config.toml
n_layer = 14
d_model = 384
n_head = 4
n_kv_head = 2
head_dim = 96
d_mlp = 1536
vocab_size = 8192
activation = "relu"
norm = "layernorm"
norm_place = "pre"
norm_eps = 1e-06
positions = "learned"
qk_norm = false
attn_scale = 0.102
bias = "all"
tie_embeddings = true
parallel_block = false
init = "uniform"
init_std_qkv = 0.0349
init_std_o = 0.0349
init_std_up = 0.0349
init_std_down = 0.0
optimizer = "cautious_adamw"
lr = 0.00077
lr_mult_o = 1.56
beta1 = 0.9
beta2 = 0.95
lr_head = 0.0069
grad_clip = 1.0
warmup_steps = 292
schedule = "cos"
final_lr_fraction = 0.1
batch_tokens = 65536
seq_len = 256
doc_mask = true
train_tokens = 902600000
steps = 13773
dataset = "wikipedia_en"
MLP neurons of a small language model. Each row is named by its layer, matrix (down: output weights) and neuron, and shows model dimensions 128-255. Each number is 128 + 24 x the weight over its row's rms, rounded and kept within 0 to 255. Numbers have three digits each.
A block is one neuron, or neurons of one layer that tend to fire together. After each block is what it responds to, as a language model described it from the Wikipedia text at the highest values.

L10.down892:142144096133138129144112116131107107100140094124147121149126099122098130151095127143136136136174112167154167144107167140094151118161140140121100128144109140114136165126164118130132109142130097098118126087138115107143127153162080125103137124110114155096142111164127160135098117141144118098132079114164132102126118139168125133117153095111075112095110143098138102165134115088124136121086
Description: Parenthetical modifier openers

L3.down139:108144129115170138111123169130140114117113131165100139133119129119132188102130090104086122085118131107121105136112157159153152107119126175116131099092126120169148110154144131175100149131114086150134142177154150165109133114127127074156162161154141129104095161137152150143146135131109124130135096130157153123042077138150093124157147100103105113112097116102151122121116100085164115159110
L3.down163:141158127106124128163133133166141160141133101158131097143149130135159137111118120119138162068116143133107118110187098121122110131135164163089188101125130130112137100141150094166128096115129140138188095174084109114137130119104150145148140116113154124149150123119134092119150104122111106125073133125090101078150092157135127150127135101137112135106164119176129169132135144134117145166124
L3.down254:097126125133172140121112091120112098117124139153106112105083150117124122176141121130116131132076153135155132100146165167173111118139165167075136122138168098162174111147099130129119131144115139127164109108068117124128116185152122158115142144142137102158131113151175096156125127134070147087097150120120134133118109128112137131125172110145160118139133072092117130112097108119144150147106
L3.down259:098131111118142142142148114130137109159141135069076150121110121151126163119109116096132087122126136127118082125143136143131127140082128126158150126160160096136083114124118129147140135164098109142146130137163097135115147138132110168122135097120095117125140089099162136118151121181123151112112143145119139111161159164150144152150089133071089117120135111140106144142144145119074129080124
L3.down310:092170110129150139113159132154146109153139116107140105121137188107152097131108139095119157112127107101144126133125113151183132104146180175113103105121116105135094119126120127111129166128129109137131129121119134121149145103154143079127167145180099126097141112180094143150111087143124106125111148107118150118107100144093103189097110099106141102143144131135135125137112144126135122122143
L3.down320:085101144111127107096132144142147117102158080129136173134100126121091123114113135139129121160090108126166163118085087174104104167132113095132164114140118111137095117139154101139093102121090165116176168099148145116170109148103147118154161132171145116117135159105157126128121138139124059139130165111141129110160154145142157112078125130148159091165171160138106117127100108120118183115103
L3.down546:138130133125085114125103175134115135115092163143121140124111135126147200120139128174116133094138119094105089124110147131173099083149131129119127113110167127102150123145129155181108200106142102124172114163128131167133123126140151089107109126158153117131133158155110130120136089129104121107143131116140125126093151125167164087177174126138122124088108148143130107138132073089111134183119
L3.down630:099117148141160088184144172133087145138121115122155141128098111131135141105168146158128130128170114121133136131088107130126100151115182077145123160107143164136088124135139107136096147111126086160162156115136094132152116125125085121166103111133138125097122089138156125123139082129154092135104118102157147142120162136136161117157142108119114154103140134143145145152134150200102112106111
L3.down745:125103138120127076086139132133132162121105087104144133126122113111122090155129162194089147188129181144145146167149104127169119084081108111124076123118146119118149132124131154087108170114150107129127122123083158131147103138089114117116096116156167129128143115117120116132135177144123121113187101127137132088118149100136090147093146119177114106161105147136128124145108105072142155116118
L3.down788:105136109100142154125096157150119172101161142152119117133110125118159131125113115106151148110192116121114110139120112148126141132136097153103087102144172132115152137115160095128120180131106141111131109128126147144133132120147123154102133138129118134145125104123170181117122118173112124120098150110101132151149113149127104061130139106175162118099113123123123111124138097137131127143119
L3.down1111:101131153150122110150114162106138192136095102174148145137105105129137180148170155171149122067115144106125140110121135170137116133143158124128134156126134123107133129116148146137148131143129131135134110158161112107140144069135174086095122168168128112126145142133140114144121116134112130096126144137110077121133126123137138117122142133152107148129175158139119134125154083096136159188104
L3.down1127:092179116122157129126144093155100114104098115128148139125130139130143099120078140108127147091132151104160123188096158117174149101152154161113094095112128116105078107132149118126118170130117112108161197150146078133145125128091174085110134091187110134127146099178140146134091107101097102101155147115132119124132157149122124201115130103161107113117149123144105150140113115113145131109162
L3.down1226:142116130131132125104128085135117145117134151113154182123124107106115154165128133116158098120140124134107144114085138109132126090147129153153106123146125084126165140134134133120131143112129133107084147143149107110157117111149114117173155086146157134122129146117080102125085119166134111124153130113131115117115122161143136147120118142149135132140091177156126162112158146128131194116097
L3.down1300:138122154149077123109113163142121164107096127162136158131108127135158177139150119160114100075108147112117105110120104169166104107146117143135150130159124087135156114131147131149112165116127133135132107173171136152131174120114155080098146096170112117103139161162126124122135110131089147105143131147118139118089114110190127097147167120131107116094133157110119106143117067119111133167084
L3.down1313:134088138141123136122127160119104114108120168132133128128149136112127133101122147069113100173103171139097126126105159123134093140133146163147134118097105181071121120121123141126146153158136059130090103117158104148138143096114140150110090112179111115144140170112133153149131143165121158112150119105112131128120149142132119123117096104126134119098123144118130142143111110126126174124139
L3.down1415:112088133121190122129116120132142139129110154109125125117146096124128120121146116080105101165113182093109103131160113098112124134113111111139136115143107114129132133122175164151085155120100154173128165113145124117141082080192125104172136111157127127111129158084093106147134150148136114125063099132119152134120128134132119114102106136150148153138140126122161129137101105115091154071116
Description: Example-introducing words

L3.down324:120155159119102148131139116116131171153117126139135107132128170122102142125139155113120165111105116106137108109103092113204122098140111084150167149160166108077099142141149124137164110141115113104124116125095132117112149134154122106112143170104137128088163104144138088121141151132167140128102138121136125117185118130130133165131135118128111101094164099094131152137157182115080129151104
L3.down379:159122124130171132122097189098141105152107115162151142134099119145133114110125187131145154098132148110179146150156133100107150130161161115130123111081138116093103127122108090124102109179159084154176144134116108161107186125125141116127147177165138129139152119118065125137139086144107103127139124158102184128132111138137105149127127082125119128119115111163147140150111090126130119150118
L3.down459:105088119143135144137108130130127136144104126102123157069101136140085167095115105173122134119130118117119092143180133140133156084137111130162155109115110109188110120126093117130152105143119136138103101138131094122120086155122167083169128141120153137135109120103094146118150122155112108146120102135110137128120120161107145105129082123148104109104128143116160143143139103164138100129182
L3.down487:122124111090139175113107127119151161144104130089147106115106145137144144140114148098149099150096162156159128154152102081145134082145112122119138122155136135165150144132124098125109080105139161069138175156090126128108075137151138138214116090112115132117173127176167110125112075159109135157103144127151155137107091095164101155133138126133118121127132132147102137126133109108105144126135
L3.down724:128106158114130110052173166157098148122104180104157122123107095130114110155129108104162140094085112151149122122151124145127146107162118121116125114122126143103163161116151129110149118159136088140138114076184101122134134134082129142113149103122133080127095120147151123109130160137164131148150174159136153145126112123114075154121144145095137132121144130097098087129123103134112093127118
L3.down774:142113128181149121135120115114153156132143141156126105113170124128135125127135118115101125124134152156142086147135150143133119107123162141116143093117162134151097126092135109140126088138094145116091114119103108139175153090153136131104117126130159075101114105148151146135087170090164104156136130182128144139094145149119193125102136133151109137135139119121132163119101150116125099129118
L3.down1102:153099130130123122105149115123157122112136121146089149147141111139127158138119118113099124099137169126121116130183136104120166157093122116123099132098128153088139192120145122139174123144114141097164164173151138127077134152129138174073132123140147166115128113133129087130115134109127118095126142173127100111138138120145087079112155111096151098121125107144104129128124139069160094137103
L3.down1138:130078134154136112125105140118128139139135141109114136128093119129157139128109120200154118128125154089135147128174168115148146085136090116177110128116155159120102172111124104140135104118097094154129125107106091122142135102129181129152093148123092130144112086127099166162162090114139093176149075188142134119098119154127104155126178116122085113122170097101104141125153157128168116126122
L3.down1177:108136102096122151126152142070127149120157143086170168101105107115133127146128086175115140114131110098114109144155109103056079151110106143157144167132143139086139190112155139119150139116146103139172138092157107137113140118108104110137112162131171127135114129109173099137102135117134107095126117127162103120157134095155147193123131115127125145119157138105074112144091108155111149119105
L3.down1208:141084098144150119110124145177188132132156127129154199151132121088114139153116106118120146146114098134126108168183149124137065119091148124138120135097167160120127130138103122103125109118114159124143158118128088141092083116149162156123104126107146141142150100110149113127104133116099147125174143143134163117102120131136130143087128116143141121185118088168160189125130101140111136108115
L3.down1227:117077149096152124125090096113155142158114161125126076156107120138106136114099168113070130150142108095120138096145132124104164128111112130159144121122135150118129112131137098154123107151085140118134089109118143145124130150098138141129132166112127118099120107102132176138151110137124175156123102145134142182121113141122112137110136070109139138136129083126167154111129118092144130147111
L3.down1429:131152130112165102119100167178147153168142095099151102120124121097115168140118094139117132118133114106121120121108149107225132141153134151148084140103176106124139163128177121137120167135129089133138142106126133122133099127168135107134076149121138113126121052141091116136127141177117136150105130123154133106108104130139131125126133149121126085109120188123096161107066165084150132122135
L3.down1438:138133151152136091143128157114149132070142133115094170137133143089154100129122143124108127145152148118092095157167156128157144106098165136144158116107101150193145182112123105164105117123112128093109134163124128145091171113145062154120143114131137136128126086123154149095104145139163140127126125084175130110125107092116106109113163104103132113137159148118100098133140067135144128155115
L3.down1442:107165141138094123134156137097169150106106115128166115138122124145138120100100149142137152127135162140115106146128115092156126117171149146152149157135136172130089162115121138182138093108098131128124131133122121118109131156170112093134123127115151124125112121116158122199128078131125163115130132172123097099094162148108112118072127158098118111146112157155159140099102139105148092141098
L3.down1462:133084123139182130129145162104125141125122115109133161108136132147120190081136127160140139154145101135120098121188116113098097096133153109130156149146120123097105139124126142116147106119131108119157093099095154129100130151136143070112104170122124130137134110112073115136137118086111098140129113134099126133123159160123106147162131093116139107102095090138186163137119095155164124136114
L3.down1490:157140122153192136153137150122081141168105156173148127104162113140128120131158177141081138181122148135121167102091137098142110194130161148144142158140121117100121132123127074110106144137086066117194134133129108140117138100146133071097107202090124162115130128117100178129108154126126110156162134126161153143149150108126129117107084127128144088109150100133138157153139095119104144151122
Description: Country and field-label nouns

L4.down125:117093129137109102103161155162176099102139154116110108154140107131107142135096129150133169127138102106098163134095139149115091109131168139141125114126148130097145118141187112146049146118137081075136095082105140115151134114117130101116128155098145121081104133090111121132134123106136120125129105141137113147083169145181122106127129136091139149154107118118139104116136118076136108106159
L4.down971:120132128186151153039114112112139119117121138078121079139147147121108133138131106089080132131102128080119154148092163155158096099131161162101136128137116093154111144136123106133121110156116096121168070102152139166100150170138154068126127128176149126106124142156117143126114126158145145135124098141106151136121112136104109157091146125141129127146134122131137082132102130109153134155099
L4.down1385:127129132142082133107100111098128096143127145084149168108158095123161119146087145110108135127140160136099120124119119137154096141151116139125179103097117136132128123125115092138089172113100111148111121146108141094175128111136120140173133134097130126156135099188126156133140109164110112141123149132152127129094103140073145079147172132138122118144160174137176131144090130122112145117154
L4.down1457:117132150161113116102122114150112137113139157114139131151151116131179118124092126142129125172146129134113155111115130160176075170092128125099173134086155120122111079151138111141129170117101098102147143125106095117131112115124176089118150123141140128129111129128117085111151101138122106139107145189146142125140129144100104120160143101150130116126131111214140146155130104142157105166108
Description: Example-introducing connectives

L4.down232:096109148124100150108136126109100137123103142109107110172147162144139095105148169131088122099143107150162108117162126122132146118126113150079129112111127107112173130127165140070130102089107161109130111110147141093105173069104107141135122121156115132103139138154110100119151098127151109142094144139153123110145179145122149116068114170099117112123119120114157119150168064121127093143136
L4.down650:136084103151155112106121081165124181118085158108133109137132109130090130108109130121105092142109169090126131171129153136134178103079123116114166111156107115159113135117177157140128129090087148147135153133119112119161163114124086124134148112176118124115117156123139138129106102125134089111108105104126174093093124134137129126107100119097114131108108113155145112128137115125090092111121
L4.down1417:146123117135159093166112132092129128144120117084091110119133119109104152090132120082110144118102120051166114153096102167118124143134118187109160161108096131153131122119136140111142142113129114110167099111164096114113129142090109137145150184102174143127174098132124116132131162146160154157151113117094116121169130138135124127116122083150158132155116124116135084132162126143084130113118
L4.down1525:131073135138135119106120113140120167114116150133168164122117135121128154124077109167145128099103154118115127132139149121116114105147126090111150096120099142105111143115171159099100174126088132139105119139114119114126161093106125116164116171166126120129104183138116108102115142125124108121122176108124177122151160151141143136145101116093106112152120095152114084150089173092125075110117
Description: Re- prefix; status adverbs

L4.down496:103132137106117133157099131123178182140112172107103139129100098121069153126118162108138142124142094119108114132118184142147101127128162141108116154113104152127117099109178133125151135134126135132151119133148118135132121131115102128135120100131111129105167109093100156108130154121116126094101134115150139097140092102105131062141135121143097132090186150089126082151128076142158183161145
L4.down587:145164144133084142078111169117161137102139111116126134122080111146136147128120123136150101109147155113073102132132177152114116120123168106149091118093067121101127147130116101129120099139183134139154104152140169124119151144148051129162081098119083119134122083116131095111161114154149138168106147113141122110128119078107099103117127120054096127089130161119119118112136129147129122143127
L4.down887:142149148149097126104103173124084139114121088101132153137120100117091088125118113164127114139121118127098098119144159172131118102113136130115108142171107092144156136118129133129122128144133141138148108158122148138133136152133124139117115098129125141119145136130149142144144129153124125088130138121153141135093106129070145105143144147117106107091152187126090077157119109106151128079122
L4.down1440:160122143113117164098079143080151129142075134163103134129114123120137131106115084173120144133110137163133140167097082106151100134115129117115130164182125166088118095129146126130114163124132145147108130114143123123137063159108103100135160100134088118161104156112128133133160138149105104126107106124139154131116108125119089122105166113102111108117141107082153125151099123115137120149149
Description: Proper-name start words

L3.down119:097140154121122123149147136085150133126112187120178147124076078107122142108125118140116117162099127125118161147125120099154182173139114074137172111139120091104134139133105138179111135120127152098091164144170140133120187111118133145137142147103114118107150123158093148126145153120145145094137117109115108138142151121118156157122143113118175117093168121109152113148153119141092135124119
L3.down148:115161134144120149104112091084111165113119149114151109117116158103152095114142127180134149063129132142113167107156145106161123126105085105082140116140157129125155146114137154158131146125099127074160114151118129189085152103110155127138115148159132134140140137113113158136128113115114116078160129149100130127150180111090146141151132127131132161134099090136119122133159125111121106128127
L3.down238:126144138134089172100086122153125152133139144140123131116090074152117119148141109145127144135191146117147069153095172110155118099110133112114146123132111130171078128127188126116136106139115153070107090096120149076127094140145141080113151115134147129125122100159154129115107128074159118143169125107148123139131123122148110110170122124157173131127130123194113203154141109125145132151064
L3.down287:123120136134123116165099117120120128131124085074168107118132134117119102137108118101120131162143069122116154134151121111162120103100098157100120116142097100147121124112148147133105094138096151149148142145068117135093162114060128100125117131160100130122186145154131168152144129125104121095123133174099157093143144163108144099137136156124106107177097105158100110142110104086142109122141
L3.down450:128118132129136130125133118152098159098107173127135165129121118107160096089126109152150133142123145113124147142134170157179127069127128123130156121084160130147121169124124091128124123135109135126079169148126115133137150120144120131117160129147123133157138144102122144141113137092120075123116112134089154152102110135116147085129084142110111127093117135136126114124141091162125105146109
L3.down460:118100140102146093123138128124135135175172128124129151094098152143164125107121116118154120111118137148150122139135156047085114179113122110140088144141125129076186137142203138102156130160103079133177169144129125123139163095142109132133102149082109115155182121129145099127108089088123139150127102119140119135180178084107121123153153122137121123097149129161119144170112136112143081163139
L3.down507:132092091138186109138123115121128144115151121077081165135129100132089168134116086181131118118131066100108091094133151164127101151151087100141134117128145117096111146140149110100138126098090107116197106115116154131166101085121141091131123147127160127169150108086128172139155087080129127134157155132107117156171118133069096153163133122126103118094153092140153109126147140145145101120118
L3.down766:147117121106126167130138138155161169120095121100160115141153138125179134120102109126092082111110108120151134135139109140148118145138119149111108113114115105105120181091102130166152117168134140150130128099171145176117136142105126140167119104159060125129123158139108179117136132129118127087087129156094183129155141142128117113092135133126065139113100135175163163104150118123113162137131
L3.down780:128116168102112131143131114130090154130154120135151136126136147103099115134144147199151126118146154133123151115118155110177132106119123150082129132184112120122120143132107137103172134112120144127115105140097145103156110154171137099147153157112164136136134097142146137138139180098115128122128132141125121144105174125076126117138125121169131108110150083165161144120101154135153096090131
L3.down904:185150136130124183098173111109116134132124157133116209133154142135152100183139113125109094159124143174116142098153119155164125110124125119112065132089114147102102113142124120148165177152141089121165125106122111093091112133118133119157088117134134118120112111141112119148129098114166139127125103170136160126113114146144100129109117126119134130106132144103138131140149154133107113132122
L3.down1029:117157160141159104113130119149134176174136116116161109124118183096134086174074167146117136138145165157086104146126137085111131153115146135136155081149116161078077169122153134095119145112148076138110116113135169105160111126098158158100150118153122116101111135101139135129121083099104158162102171086118148123175104117174130138114120143100171123184162166120131120109111150090137127154092
L3.down1070:108140129130136142133119161152115154141148105122118105119101158133130121111119106087157135126154140189130129130133125106111158166119101108145132100175178080158107151134099102134134170090124130131099111097146126162122119168105123145116183126206167118132089113103128127126100102078109101093123057102123123111102110125126114092156153142143118157179107108152132113143124115109128122123114
L3.down1319:103143134157126171083078130161124135150121119090115121119144132106079125172144149090145145151147160165123071143166150126130154140161143148112138091105154101139125150134113125128087150120124132154104150135140120117124092150131115155127146104157110141151093155096130178136131125134122128133111101145139180111150095198092151111119107141118140124143142147118125125111125156109149129143160
L3.down1425:097106104145110127151096123153142124179109169141163184145125107125104103131151113109121134117134130149111145167100119106142150153087157098118142171136092193112137157112142114139118172105089117136096075081146123129131151092162109199140111102092131120100143129083118185119142137102095185152147111109109126140138098116125132126122119128131137127131082088110079082128099146110132134141139
L3.down1433:182103167117156115169121126167166136124119144121175162128106134124125140110132120176109176111114125144145098106082122107132116161122149123101117117155114111144131096122128177144128143171103146106107168122140177131098116119083154117093145147133109114117109121106111115147115139127142145115086157118133141115099139120152141135138138128110128136105114155079106111153093163129134110092103
L3.down1465:134077104163121149144120132135158147136121145121179146106132111143109087155084161168179157096089138148150128099138104155156154104161079134116170128109132140150137123127126109168106164134100104105090144170140131130114113124134126135127147142157125132162102131117121087144122126110138145119079137171166140126123130160115111143128131140074155102141171138131184134155154145136114133132142
Description: Adverbs after copula

L4.down309:102154155135075163106112106124128161173161111154125139110176108124150104159104116127160101108173124131115106113098104095143171133106160113118150156131144148140133130120169115142166140149121118160115163142137124131126134130151095182144137097161107102151136146131143177126141110131086162137148136177131170145133122160165152161139156087152151110130130123150112093150124100092104127140116
L4.down497:149151124123131140131153105177110163169152112115140149090198075118136089144127149136130105112161134164118144093157075111178159153139140147106123149119146152088142116123148145131132116123156135144125152140101108133148151169151076141156137139122125141153074165114136136128131131139086118106172123156121158132120126129161104116142153089166127152119140122151094125107114147140119154120099
L4.down534:145154156148099182121113065133154168123142141121143118113127103136191187156115129166163076086157152114098101122151125132162132144107137106124111139166134121108149093120156112131172130156119142146150111181137115115144143126104091146137164128152150123147110146124148142114133140156106142117124170112131088125149111115126108134146176108129084138092142153123088100137108107138095143137111
L4.down777:114169161145110134135113108160102174176157121132128122129140092125118094135103115161155113075165115127125109094154113142156121145132147138135131144138134085110158111126133092160144145119135155133107146193153108114158092128121095170143128112127127126127130127131105141130139136152072183141151135155136118141112132107105114136149166120163114161163097160128079122137097102154123141149071
Description: Deep table column cells

L10.down822:130117113142126127128148084183155156131120147139170103160110184120104134108163118110137163127115114107108169145116148120161143152097102131158048131164135103112127141153072139092132137163107153146107119074127148105128093125149101095115083087112107154108158149140100130119105150128106128116118159119117134089140151124113083138160108150053148134121126084093115142131160131156151123087114
Description: Numeric row/parenthesis closers

L10.down8:107082100099144131085128096173117141159103118107144141113125136144078121131110125114136117109169153123094118120105088087123167152150096157168155111127132129097116119140153126172109139107114179142168114152151163137131141149052155126156141097165127159162110138101106081115154145105141143113103160118117109113171107177129129068130122136109117130130130122148134099161129161124071104110163
Description: Slot before a verb

L3.down131:146078107112119133152095182124120108120072120086162083127096059141147135155114116125141096110108102123158117090125155115095175155124145106116157116122150125183101151136133095137093114134124159156182143148119158155109105160120106101148116150112135141125149144159103105127118161153105114128116105129152139120074119102131125157116130105123125095104135103151162114132131112096123063157108
L3.down232:132111125114131083135110151148129114131127118136164105120117137154101138118129102102106167111115168094131137129161132148183132151118084174131157134140134093113119125132154132139095144121130101120065106102110169109113081121125115125120123116109101082112128136133131139161160133161156139125147147142140141150160107146132174104114072132141148110149107116173099119146144180141121147123124
L3.down249:147110146113108154125135139114146101154111164150153141127093150126093127130083150122126174134145115113131111121089082127089062126160106101112068116122113107112137122148141141117140138119180103132117116102128128134118111135156128150081135131128138146136154142100102123143155117176177156118067129117175143139107081149150117116109124111127102139120144169129101101118111154145059155106133
L3.down327:136113107157114134149153112134148113130155147141125145127136135130132131137112151165153174131155152147096104093101144106123120130117140130118088149124144116076102142116160145092164130118152119130069126125154105153099096094111127124123141110138122134131125101122115082138148089121126126141145141105117072092106146091133153143141100129105079127110121148145081133118196141117097165153120
L3.down375:084100129132147128132154124136151125204139157170141158145125130123129160135122137190160164088140108130114130093136121108119106176092175110099100135118162129101138140128111175115138151113163143124136087143098118148129111114110100170112119107129114141148139134108113093114113139122104128122057125146138078086169116090183155096145096133149118130164148163142084124102139124117092134121123
L3.down542:106111162119091155137102112120163101140130139146127165130111143139187108117118098155129125098124094158113118116116075151171108120079104132128121092122111180080164144142191122144169141105090126133115145145152116123116152088129114154158152161140137122141160169126113091139163116122162173113187163171090092161100106153122154093138153084126139170142146134134142143155121097091164122134135
L3.down612:130125149090117084156110138125157124114166119092124094096081152143124099147134102150136157181109068108092126144113103117160141121105144149148126115124112142114134071100113102121120158159094140121132143096114125126142171145117143166157099107116138096152165123189133114184125139115144133157126097146164092148117145115136119146144090167113145112132146158127095123120126116130132106133167
L3.down637:128091140084122103133131123174116144123139098130123117108107131117124159109055126148157132145152143105121190111140141181115135153119131166186168156099132146150134141083101134136103125147119151089121145106141156122163159169142136127137159115136090119097131141116178060157135110121154127158095075139143161139085108141115111157147124166151149105152146131148125113126123103125154112110083
L3.down782:123107131112139111129109108163121112114126149132152107152075120207117144145094065114111119125120159082099114132139139135149120138135109150129161134162104062138134096190135186138107157137121140102092114155106133124119098124124094145111078145119102140108146147151119098194132119143135121126153169148154143177127138137141108144135107117143154149130113122174114141145095134187128166138136
L3.down988:160155126093095113167108112162128122129098133168156135144132086152162129098140100139155118096091167149091128103105136078152124133089074126139114137149134116038104132104158158174144164092123086167137126097125147138101154123122132143161129145104185094156148173117097119144111109124094129118154132133099118102129090104115116143127155120164123114079155148125143091135118123097154117114124
L3.down1035:135159116155069082124170133144163146118146108148118155126158164122124154113122103139104135085132117131112102128109120082077097089150124126145100094183160164145113174122107116141144145139149129112095097127143117166161103104137096127132120112128122134113107168117156111133129134089164161106073101126101070147117122145115145176123100082148173146128109182133185089158107140121091160159154
L3.down1050:100138144153074119125104133104128116169190138151103143151135098133125147117141099161134102131116095108181137124105127145110084137147125152104134117156144190143138114128142115127110146121104128154086132146136167158107107079139138112123154111094118118158089106122081101126129114135131110092142123158136118170092110145100172118153149095107126131085127147075150133134137100113158124110138
L3.down1053:097122170196133120122107139145140119082163123067134153113136134119129082112166109090127124114162119091090111154122142129108138152103131170124169105117147143157116156125122141113126100122124114118151155168100166168089155119130112127126119088103115137152120125129103116132151103159130140148165105161144148162130133168149069129117155147108138140093118125123133167142099126112113097121131
L3.down1181:120135135123132143123104115134154109206148152149152106141102149133126116132101170145129133083163115120086191077127186142140103129085168087153137110143144095145109148103119153117100172093122151114137115134103153168123102147151128114149088142118119130140148131099115139132105127077108162133086121136128106113150121117144154151147105171132113149134132108154086127117138126076112142105083
L3.down1451:162149131161122141128085130133141151093121164081104118124189118106110144128085127167104115130130146128100090163125132145179149125133066130112132146154132114133079147143141150108126080103157128121123097130134124119159125118141132098118089151120088121153149111109082137159131095101131075150111094163178121147133080104145082135144129134106100148114125163109085130159123144160162123165111
L3.down1486:126092151118128130122126120139145135161124169185135110137129124136114146174148178132145100064150134118078171112129138092114114151158165132125079124122121077076130113119105160103118197136141155127113120142106153134120087081129114098165082136140102104154153153124155168131144126122081162133157143170138071087126089119168160150128116159195124153138126160115117130121118200134132157113098
Description: Table row end cells

L10.down1507:145151130103184134095147143159181168151109132115079182089137150123174142139104151118086113130115129138132124116139136101122163107191178164132151132132163129146153155058138128095153127150117169125137134144085125152106122121155190139149109134140129129112151120077127115135143099123136105144097135125110133119145100104118118134080148113135133104156148102107150126123077124143145166118124
Description: Place and name pieces